config.yaml
num_attention_heads: 5
norm: "rmsnorm"
norm_eps: 1e-05
positions: "rope"
rope_theta: 10000.0
init: "orth"
learning_rate: 0.000384
beta1: 0.9
MLP neurons of a small language model. Each row is named by its layer, matrix (up: input weights; down: output weights) and neuron, and shows model dimensions 426-639. Each number is 500 + 50 x the weight over its row's rms, rounded and kept within 0 to 999. Numbers have three digits each.
A block is one neuron, or neurons of one layer that tend to fire together. After each block is what it responds to, as a language model described it from the Wikipedia text at the highest values.

L7.up913:481548503512583479567442495435436515550603475543500534466449498574458490465464482485526532527460574545446477539504573460511471448543510543531470545612424515338497565423437438477530429536427477513546528547499454482536489475578510514522534411509485518544452521481479588542498481579447449587531506415454507532493498548513507519471500504587494463486501498526470442571469534554491496644516438388431502529472436493532486577522573582461577520521435525440504563521603489550506414533496531527492496498462471370521532454473467435548462583420536501518484434516565491474534559541541502497520535468462461507456579444531460518531448538549486507541520548483
L7.down913:398477548496557572536441598479491568483424473475486532549519518484481478448532460539505494381579547523544517471511423499466411594402584462402492434412579485517534561460421507405509428467530519511493543496510486449448569568388517414500405529538462591434594503520521536499477495516493501463467451437507489437446434412464489544472533446506470507500477564503589479492545479528488525402464515412551473449466433461432501457530416443515498483382536467463490386441458434556494555497515515522640482488520415609509575544520487504455423460530420519439561544516474489447497605386541474467481421462516520477533472577554529501494426462434500435556533480581
L7.up1400:479500522544506462552493592494525490499611465513510494512429478492474444378542432488469502566504450564479477396507487495506403471560499404533478537443536439520512568448605501484440503475455511482485493573464498547391450557593519546530469502445464424446473523476441455494437560513539510495529485494415463540481540410580555525512527550536527550410576526486536489437533452459385486468535567525522484428578578500500470449531487461451571483367462492520433453444496531488490488473492504482515555468482489487584541448564477485486522530532442575519480603522525512487479463562475491608505437604451516408446518579513422559451617531408350515497538515469
L7.down1400:582482554409546511467481449516410496513457570559486502422537499550461602472545587590448498470459493524418531500541521479410555554515466556436473451527475578517607445550448450531505479458571487468542572410463494512633556548454512390550510492538512548496549489434570500456548418516508523508531505503568506518493505503505508551441529375502420429544501469442423547619496542557619468440475476447456563545489344471462549507497558479500450517559505547429554508584494501536527498576553469482521470552558494465547495486439496529548504455472573444496575432448456454565538538407514544503493586515472479490525463456546599529528402429549540486533441478572
L7.up1831:608553507434537487508462564504526528507557505503582518487486532545483453514495485540499559597509464612494459487496577514461482466444461587533449610464455469526516528442618506604586503554413493390477527456453505507531542482399526423487461463477462517498452466415480474514514531529517486546564512506447569417447499553492551357456555572551448555498469509590439500539508603518476458380533536525580507451529538550536513549507598558478577501586447501517478480428568417491482516445527509478520436495533473447535521588492557600466509483466514563516498540550540504441486609538514428509509609457510423486524572510566487527508436541482481459440475532521
L7.down1831:483508480485403513608571505469590530531542626537504413492511461500512479540577455517525433446572560439537617522472560548527576472471532444489559403488532419470538462527323536367475483499596550555459456473561534486467501546570541455508423495516510487565544550634595535502516526465523453547516471567558473525487525446425406538491528473494577453521500472437484450504523491558424395598529384417497532505518520481488485435581401534562493515398520610536443459538534573514556425571372484547533470442506362523509453456571457499551503558524489487500497520468472508503583378507495443429494506442494434536457465406535466477534518494518436507569480572553
L7.up2020:570448490473487520501552475484560437431537393508511387543452516444451567498467472558590493534509433510449432503444490479431497413577547588489511548505516559402524619490475547414464516564398522464520464530635520395500496490502542551475434471468541530520506536442503463458399463626473512515467424547438502584452491424543538460400474470521516547470456550542453438527541502518506473540523362511486499456473523517488434589595534575455606543493546436476477515525480434552449525624547524547570480495523428527551545485615488389466505513429528527499556490521526462551478486496555470533464565442476535488483524520516506542443421488559587538536531396551
L7.down2020:519526491498496560536453572550483445524562592429443537567565528471580471511423525464464552483592521430571499527514453463493438511440430496508480489495449386565502509474516493551500515447492446538482536476401471473484524565484570450513512515428448468486584543472480484501467539394552459498535517434516527484422482456618483517490481508537463605491542527487409505568390443511442462351402454470475549536512525439468553300464500550543502390545591458448353494543469530417493477582522494450474500506460535516425550446521524460578495553504567515481452546464505530478533495515504442471636418573568582453555577532488482457524495514535529533518524423476
Responds to: Early fragments inside words. Second word-piece of a split word, strongest on the "e" in "==Reception==" headings, also Roanoke's "an", "Recurring", "Dissent".

L7.up59:467545529477479552415576544638460540566522477515588572507451573463533519450457449383420493530456488437460528473502540509479527461434530536535529535555444429503428535467458446543405499521523458577522543436536479548519452457417504616567623437573522467566437560433472588494592490548469511448452465517489483447518581499523478487465523453461509450522433471500599539454485496495445504504401496452533450475589451352490510477604531557510435412521456505509492543547511487448559518444454526535447445529496431572534489603442513470468615393420445547511508519514635437492450504425534535455463490579506473436341531519414520502520561485548482572488516529519
L7.down59:547526459519444474544496474540559437517444577477494442516474409418412440556523575499604578439609536483564499545479551471468580502468417580567481525492512437468436445520581452471490503482448549498433526496538530453540575453575525545541599480437426543574546542570580539467536512398527530520479455555470444498430493517581491404558573465492435535504559502486389512525512467389478509486469480487566536464569505562539424437490443434516543550498417481439506538482486603479486504641497553543515524558533402545544549486542526510491444388548595418523530495470576483478669483468445508520478502463502549421580498464500533523557433552495541553473542402407
L7.up129:543433537515563455503500470530436514526429530453538505485536543517468492457542501504471548446551518494496486456514510446547475458559484544513441586546553472541463463527531416475520542514460532551465461424491509558626560417478457609571569548597427439563497526456457545442499524467418544444480499507493427568447492485437459562419476536521576559477472491581525582468509450431488545499452477373572419516541495434482510490558553477377565494452551492495495513500514515483474528471543490504598462567435468474586627587456456512421463593474507494553539493491588410462515509491538446480524428601491478518504573548501524511506512499579444560510504487505
L7.down129:507479465410457493451471462562596513527555584481499581577490345531439526560519525529529496459509537524608537578512541508574452457495537461474543421534444405514511510586487390485463520578516506473562533459438546558462564514479528426430533478447554477506449590545491609452544548467499497595531534515511563529471564553598466488518486449554463474538536550543461480488543616424448527526506481483552452524526536502523479444567542464465477510442473432495443563478489599461496496455451434518385447453611461541572503548453461520429512413438508513541518450509508511620541400409468608447496445399514460420465471536386502519520493529462421562501456572472
L7.up2164:529570518504459398515536569493460559532551539413488501537489518462509484491415441483535499466499451472550552383511562570564444493407517524528504544521518473479382536443477504433480586495491545484466519477517573573480498490541528439469583505564477415498447559441457495435488510509513494392512463468581479488473512561491524519494475522424468558530534577505494573550504479458485540514467491465593418567520380453479504540518504483453487572546445489493472570517512473466588475439491568457430408510523475643442608533430403497524570546355456471459457447537528394509510469438653494539452542519514527416430497486472480476453398535511401555334366500533
L7.down2164:491478507438482588555525511609520498575521496595495519473469499479458447476608546471557581497562450524532515545485489442525553545461465577535489526429577498486495541443595433462553452529476490544481476546465531525643509491466475557440510491450589519586523550608502518521583550452515467567469433564438475410462503550542491430420539531567560447500502499524459495501463497441433497460553532507420469483561492551601464413531488432483510492451451494449519515457554603590452519581470490542502592490471431463472417481426598543468449561610467464451617523581520502512554561450391584463524447535561508477569556518397548516547540519542601561509507530482
L7.up2335:496549588562485476427515454651502581506439458492552523487488582485556455473447486505444477488458607481484492406511595402508469537502458482471540559521509441507434552528475537492511527417489565502529579450483532401488515484510492481467560577490459502513482514433487557434580490511485506507599515484594480439410552594515523449408485491444587531525517479531494588512549553498459491533358422420498503418447493421449421480620525533534479465567470510508513458531461631565571495470377581580365517458434490527463556447428471521468578556452494584541486502497460417485573558437458448615484479593557480479455633556551485466512465518539445506515407530589
L7.down2335:550454436390513522568529514477483457480464556532422460483505425493500515471556483515573507482492426513567422497551457520482493524478513578587513514475416495387486491467550443525463409610585481613498485480504538516420470428464519477438550484505525504537489555530536540579516545481536469536479417525452422582633498414464454548587575544377415451507491547553470517462434522443498466463549509556528478571579537491506534506525567396485505459406517515459471541509572523398470494485523551541531465482514508523515428544440549523530471371451568392504544472421556502506520509401432525436498483540497446457509486486402539488468548573499449586472532443466
Responds to: Final token of names. The closing token or word piece of a multi-token proper name or noun phrase, such as Development Center, Rai 1 and Doncaster Rovers.

L7.up366:569489379522503479524484552475538544454546620491518552539499537537488448439435494474471596447540492562484483329495482406445497394560541590564523528553453490502410527421564476524597496514541567477510525499545440541538424495457484472559414472572461500439429557561485532450534520537472529552500615486478497460461451516511442461454499497568471523449376590486540523535493507496496511496436429433539386377512647463519424460536562475395466470548396596520520504418522588432557541531449557485433448445445603479462492571415595539462450451529583475481491495520652530550483505504512466531474501460515480515435413389512508426460499516596469420476435507485
L7.down366:479511482544546550486544467508512568510436588535463485447532520490540440488591535496504419538511463457556561480497481549456510458542415539461479465456501459471542572600426590522481528488515574533483454519466554579512593423437495498532578532423475428512512497527475454566456576454520439474535475579479486485501543450471498507477463436412419566528554472438594477513500550474531499464523573427459566505501360522446522427515435460524551603518544549526481483476432438475435515525563456519615549438598434521528499403607513420480513470327427462583545598494438558428422512457540561500599506464484484484581576524516470476495414459446589559494533441513
L7.up1316:575470556516448515517502509434425573424504449483580467512505574505545473513520486477454542484501510551561502473474534490590552459543544442515466548404524407513465501493563603498571620456468491474501463414558558478534466561497484466528528462487538492528521532519472489477558506511513455509537477472512519474474467440531495501503510486536535556519491578423540485449456508640351471481442544536557566434582606445524449540514512576456515475550497536495450576482474505508497497504480444464571593468508543474462523511520476466502534432493530460536448506449451616350521506585445539477539488544612475485540406449549525524469536550538458564574502562628
L7.down1316:421559442486539444493594555517612511608429473602472488495479425460450524486506516522610499495520446464479521514535455524432479572458460578525572478555488553433451470467470443494461340584499494544583556568489424505576516480507508467442522555570459494502482498452633517542444559473539556523480511527473494532503546533538509534448478427508474494509481444567479513528472486440626515513566450418448339507516442527480541475497502464626508494448526489514537446475548514480549483569530532524564484529450461559616499463439467556440425575499415526495432565499530429554496537389561416445494476503424559511411565556453485519539512466463516490493590405473
L7.up2072:534600466503501500448509430435495448567449472540549566560472490490558443466503446495514522519481512453496488476503541419520514502507528432565513526433529441528443501411571610492511537452526491583462543463539501469437484501547453429525460416549580545610516442459486623474529495448535472394574482575499430485450498507557516440499507465459460563433561519441584487452484455520491385495545482464555423459476495498575461439538493520493544436561486608454469474545473543476496520510527508483520446442506502557459529524449503463506489439473543556489520546442600494470456455590482452439482504512518429520513416481521552515429433571580403543527511534585
L7.down2072:419437497514529568648473574486443529495492485541518442469543533523490497469499491498555465525543495449519479505477470495420497457501450562453505524642410509474520533542497513480556440574472468501500392479460482607547494493451507523396540568456436458368447486571569450493485573520469497646539568456587524487435471638450491488454498471471544482509514422598556504389532485517614570492450493467385487554537448477462540519490539439477460532465537479536527586512572509497492481481550534524428537437437456436552484402523518561497519569432466496479496427578389488558500457443531506450548466462380465534480550463407426474481435491469490459475545407489
L7.up2363:499477496353588527459526499484568613525499492476602495439464547467539569448489472565491452499521567518309442463524530459455516408463495556483425526469484515483437463456463570485512492588478520458618518441495571554525523493456438460466503443537461447526438545504500530416513468498466493519507517508463462490474496517552482481502537476479528541464470558510610487481566513494518509475413489480403506525523531489608433541616550539467555511560471664432545469504474504438538541564512504520559486527475509571477514466586442415571476436462473576545480525487525475518567468477513449452423515496495456504491486552592565445458494531491468490478380428488
L7.down2363:482526549544483588550488527407402471535479434575423483511562490445547477486415498540515529483510491404625450553513460448457464470500526596440555532496454584520483502490559499497628459542534508487562391521505504475544447399457521468493564557488504559466486537524426475513479487511570488480531478509565508500455595482501495540541435560443426479473555543543592469496481504500562593525581511521572519499452439519478541524509508446571387540577509443542481517538506472473475458535537519529617565543593583465445492434550516574433497456425441527482548526472477555424404495512582522539417487522473474535445469571563458524538518397550444476477626558557
Responds to: Mid-word pieces, song titles. Word-continuation pieces and short words right after a word's start, strongest in quoted song titles: I'm, Been, V-enn-ila; also Seif-ert, Sa-und-ers, one of.

L11.up352:561531450483513516514553498466478457534511552548480565521512507430542360492462520544481553543517465524424466454540523478481443427483530498573391536411509470419480515536372506528652494458494482507538453468499446524458497503461511423485561432523508540510515529520489463514419519463489422480477497471459511478444561424469499524448500470543552491434535576520607517501459530498462428390495385554540507450605541497549512454460535500517491488587641559514496478453498387466502476543554520502575514527478516442467518500510509477558548549497553467549466555490524492470434588586540505410446482487517478435480459459566583516521469515522577514527379466547
L11.down352:578482520470474468430517483572344486475482487502404536469564459536583577380541522539456547510487482476643492479505442465458520507506464550504509493467546488524499569539564545504643497508521445463508553500528466519452565536474427549513524528522393507429467529498456581484454521423479494546477502492515493592556525482547498554402452571479490471466561451489487509509503551472524568442549508565508536475467616470579552436439539556514546466520519491468449615463434526495474457508519502547586595548498495495423454513485408568467483424449470474500431557554467496547532490463561566430443590583545550584555492512458455549589443490545513528478509517469
Responds to: Title and predicate word-starts. First or middle pieces of words that begin a song, book or game title (Moving, Something, Unpublished, Ninja), or that follow was/is (considered, untouched, intended).

L11.up2467:485519528488525447496508440509437440533456491484540472481518465513577445452434534494439560516481523398510509500522515530534481490494451540530544499552492423436482473432544491475453524579457533535542498435490532495496446431562574545446533457580542565590517420470532485557610563532504537565450408536491455493493513477486440525395497487514497461493552484568458463544499426432517513524479472470469485558531494471483410460609575479470535492414482512519586479547483474527445619484476579591493488561533483491513552569476486511477506509509488577601424525511476491462532516473596456517453494502485499512484555638548503512474429559453405501545545435469
L11.down2467:492500509431465541574478500526456541516487516534485498549512435509467473642527440481528556453457522473573479484483438387649505482497482502475550466455517471479548464508460416447450568637589545432516535472597537566507502544496446493417426558537553483399520485493484560466595533527507511576563492513524512585466472430394517461511457546486537563463502547472495549512569502465526567534567478579506476390489556562426460499553595400510512523503561551559617641474521492590527515516429493488555465416489444550578596472437512475459466542530501519503513407505495508537520448429485627456405490434485529547424531528490461549575478490480476477510509504407
Responds to: Word-final pieces in compound names. Final subword pieces that complete a multi-token word at the end of a noun phrase or title-cased name, such as Ch-ange, Sche-me, Ro-om.

L3.up953:459456460500566485555446492561591541474494440394544435540421523452526362493568530520514472473475459605485467446464521419628490519537426528473468546546478382568418476495540507549533522510478495508552547469463501601475561523482517541511490513478481514500503527590441515443578509426535454398451514541483435513458465467449529524433566462551502540536532485497509513514572466596486433426420512451546572560525501454500437547461468530475403490518532520441505572415505489532527452535521505478453490455407520528452629488519520428487526404380554545527449486578446540510558497445586518531507476546522476456426484468457474501446499490487582515447514426571
L3.down953:466503562526520562410548543427412485499565606518490471490391507467535627432483394508490530466468565368565537575535484501444501551482484481453491539464520571512487562500465482514501497476571412453498423471538429489523463581513548489455509556584450530542454432510595505501472535507401538494514473484530639474521533492514579460558463527564578464492508496509451467535450462384506405530578488528456383435460478516480497501495547469524518585406589481472533504510591622533509479567399533563515540561520472484500483518458385525524433527517455479375528500441550470452509577450556474491489504523485468523540459536512536436598440570488469566538513501494
L3.up2396:476535508608509489440503526564529568540594420460555362553517466492567509432496494457551540475448488531416522387591428484513514529534409501513491525575518399503442552494468445466417498462451536447430482476571479486513524509481499516507559521579398479531475516424489483494535556532447455480564435427509413510463573563509557488432447416591549517522552536550434454532495472463502581485552404472421532575483491443513429486468500466511485490492552488578490501481574521574532528484548619483508501461512517569436553572487484472565525585489491581515457497540471470575520479496520600575555501542508469419458540548411585504536550487527484488457528447500
L3.down2396:514505527469503481565495528475528424531548424522447512585444546536454467507539425491498452525577586477425380530492545452506494573491540477565468557552468491559578520543529510636520447591531517490498542567490499474592428445517486532481448575475582532566509576475471579545481540513465549409517478509465469465472505453453467485506619544467501509536514582459487554568522511494475409587546524432502540549524526557517488545597420508535472554603491510528474568551448581530465526423534506544513487473483489578501546528448452593466495545488522581489543513442513506468559502434527498472416447437546435507484408433470584485464521485537548448552595483524
L3.up2404:522507437570537477629431565520505541512470463561551426425463494442547536480432497452411495505430567453409512495520486421533445629515483596505496573476414468592499435434452482446541494569453587495509488480464538572564484455538550471479417408466531563591557475450494453543587526545510541401555527599483475437448537484551515445405499427496527524514458445539483502516540456512503592527580456461507439466508442435493427556493445552416481517521464577528456470558453476525563458495531595514469407468489467541511412496481415492589435509459500545627534373520519482444496591487566443549491523565465430417539482587534487564483496521468505471450547542405
L3.down2404:482509574374580453512530530519421508598474529577453456519409494582383430411566488633540443435464523507520474489533421593513438420496527398632518457563555465464530530516508450493543491428525537410499522603544504487514508449453462567566481537453430457392507558455475508579495578464401517508555545503424489473461480507516480497503563480429514527581570485485559511512459473534493462477586491470432542486512501545480645532528455554559543549539440514548523537493487450535428523545560448488541482474504489421378506491522456592444413560539471575492553630498478501586562436485485549502525552495549474531487493552483548474553439522517589470425493417506
L3.up2479:530600463567598476531492506455564476445531540489491474449508560448517563402493503486528478488481538491453440401438509483496490450437401490493568508542557460549499483520512472537384463588515506522581528479569446479573542469401451588513540499538422493435606503494488479480464517608394519500636458525524434490443579536545503486465492430614564538493560460552506534586566405553504459523528503484507531503559508535502420506493527521470466547483461594494545569394518517614421388494560502480520541522444519547460498545423519526449514539460484659531463553450559538466469561463557465524549489563449425468482474524468484539455527487457602544481453518421
L3.down2479:513507502519481572555446593577507493582455402455529501616561436511481437506568575523480592499499580435491452550523502495458555633544442449480478574515494545466543452564505485525509504430469510481445515605499488600541435439489538478547523556495471530523485508479538579455535571493441537495520419580647506516559441558533489412494439441495553524601479549496514538492433580531471507553457398545577513428571442470499429485614509435467577434546512472487383492506425532471550466536478549538444492365572496512455498611491368386514511491481461409524533451479552579492597481532436519590478475482568529440496496457475473506493514455516375488514579466450
Responds to: Institutional head nouns. Head nouns ending multiword names of organizations or bodies, like Commission, Committee, Court, District, Party and Company, often capitalized.

L3.up229:487519528462601372484501512485528579476487533435430447533482525444495543483450536432602523423461483472496429466518463500533442438465475538615460634495443572538421483534516509518512460538513524557507456424596444517511458521491465544500466465559485464551559528507505505410520493544434500399599541471530442498436534390467575477414507429500588556531506533438531493477438512562508517534489502549610529557527502473508430534513499531508443451410449600547460462421560520569526598505558485518548480440480498543505510500418482454583582530360519549530547474520511444495591614443550598511459418473523557500489458481604503544471451487568499496544514459480
L3.down229:511532482509533545464481517472535490512494492480513558467520455515526484439528566493457515606513546479465449500534536502488543566518476434438526519479547405526496480545469498502479514502449523489546479575469547456611568477384526474594514432498563548482477482522538489469490560510578490494602502593511438501572542548492521520524460553554502604548492480460503559443582529521506507425354533473534520460497488494652485458415525388473489510594558523448555510472442421479521398438531540519446573486567546489501513539461479436477469408536598544464499557454495453476453466594470421474513566547510555409442493498506442531481457511501548522460453450538
L3.up315:478486556479505494509491542479506586584497582516565496499480493490538568421469464487596435521580522399461547413511545451529593419460524504532522545535479477529408523527549485579513436497484463521515522554489602469582513499537465458581605542457513449516479519499454504578437506400484463474509461518431456508551577458457590515480569458536493557535443557519440531499472525485543455573487471480609462528510441445462524524497448529501523451379479420407522525508577449490497502498535471524409454505534416594435499482510576547435508484458494583462540496462440482558575486480566446399465504558537397537482402426506550541479563526527504519488404512437
L3.down315:441437542506535512494563517524518504476482470536464510549577426505486426520498513476492493519489485510501518519482525505488469563510421437506437431501542519524625411435553542393471504522525569597493468460481496533523542491435562511377454421506427570508537498532506562536565566556573506536538504512562472475410481435511451442486456563473476503453532505530520428500476522510401434417518497571478506520554604571526384497511560454584439566616520587667399503449476577560540514549469542517518463439540488405503568552455456496554507458526461498502501499530577554484413540506540562552565489466434541407508526544517510531486473534438567562508568487502
L3.up1334:512574523508585419482526480475525447414514472471510417576521590481530520555466546432498490515475582479484434437581534451440452475424523521572459563485574530455483521537485503555516617467473568467512510452518510546538527530443444553533565483505469451505519550506415441458512544459500459453587468492473357532495463416464555543453529499542573485551491534556567558522482430496473448527563454450508545551476507459522458502480503462460509447476505549534530517479570477705547480482524528535498528590530507484504507516461534487500521508487514587417605465441498546569538534506535452507485507587431493514490477489600539483489510501502503471541508389468
L3.down1334:502572517450451443556537490562519553530524459541515472495509359471535508368480460514500488549496515490487431517543488513563521451512475484557510499502356445511480426504428509476525442535561503574572487423521553520530415449508546566526520504475514522492550499502608527539480387547705545562518559572541526498508503463581455563568468502486481563467481482388454545429431412514521572497506576514551420546517527495510500531505546458541610503516458485470422527514481477427418516540554406516405515415494489528554535533532554511550556482479509448498523483544424458477492526504495562498523496522652577479424485547392424511447536457522550563437440515584
L3.up1424:515541591509501435497516521428556516458429409484484525498461541508616492510459562449401526414530486513439504396536536517473506493503530446547497478480446463467536509563415494480585566456487514505507499431525447565501474489443461573574507449407444459440575470549466492547514480542488482559510426465507418447527559547502548409473478468511576484477461500559620512482454535507568533530499485483557423528373540505575495547502482465547430457452543473524510527501508482501515663458496558445472458439481512412429499492579483446527528543488442518527591582474533414462526548531450492513542454477477489571542375501496510566529468463483422469567637489551
L3.down1424:502497563520530506562466487499512509565549595564471481481468546477416515522470551439587522453466496459479517515557557543452455433474448529414552548472538501481437436490566474494485540565487555539518483495536667454552499475507497448414492493539547511546362569471589496469499557463509549515499461567426468522542478513508478500525484478397449540491487538451483501532576448506456509575468451537504466508574449460435519497506474431495508433383528534436485515399498434589554426526546426525513554524477487538548497500546431503487496423483501585425572445507498557525534487480456448442431620506549388430467563478437511511532497447539625490510443556517
Responds to: Verbs after infinitive "to". Verbs or the final piece of a split verb, mostly right after infinitive "to", e.g. to show, to induce, to protest, to see; also "in" in opinions.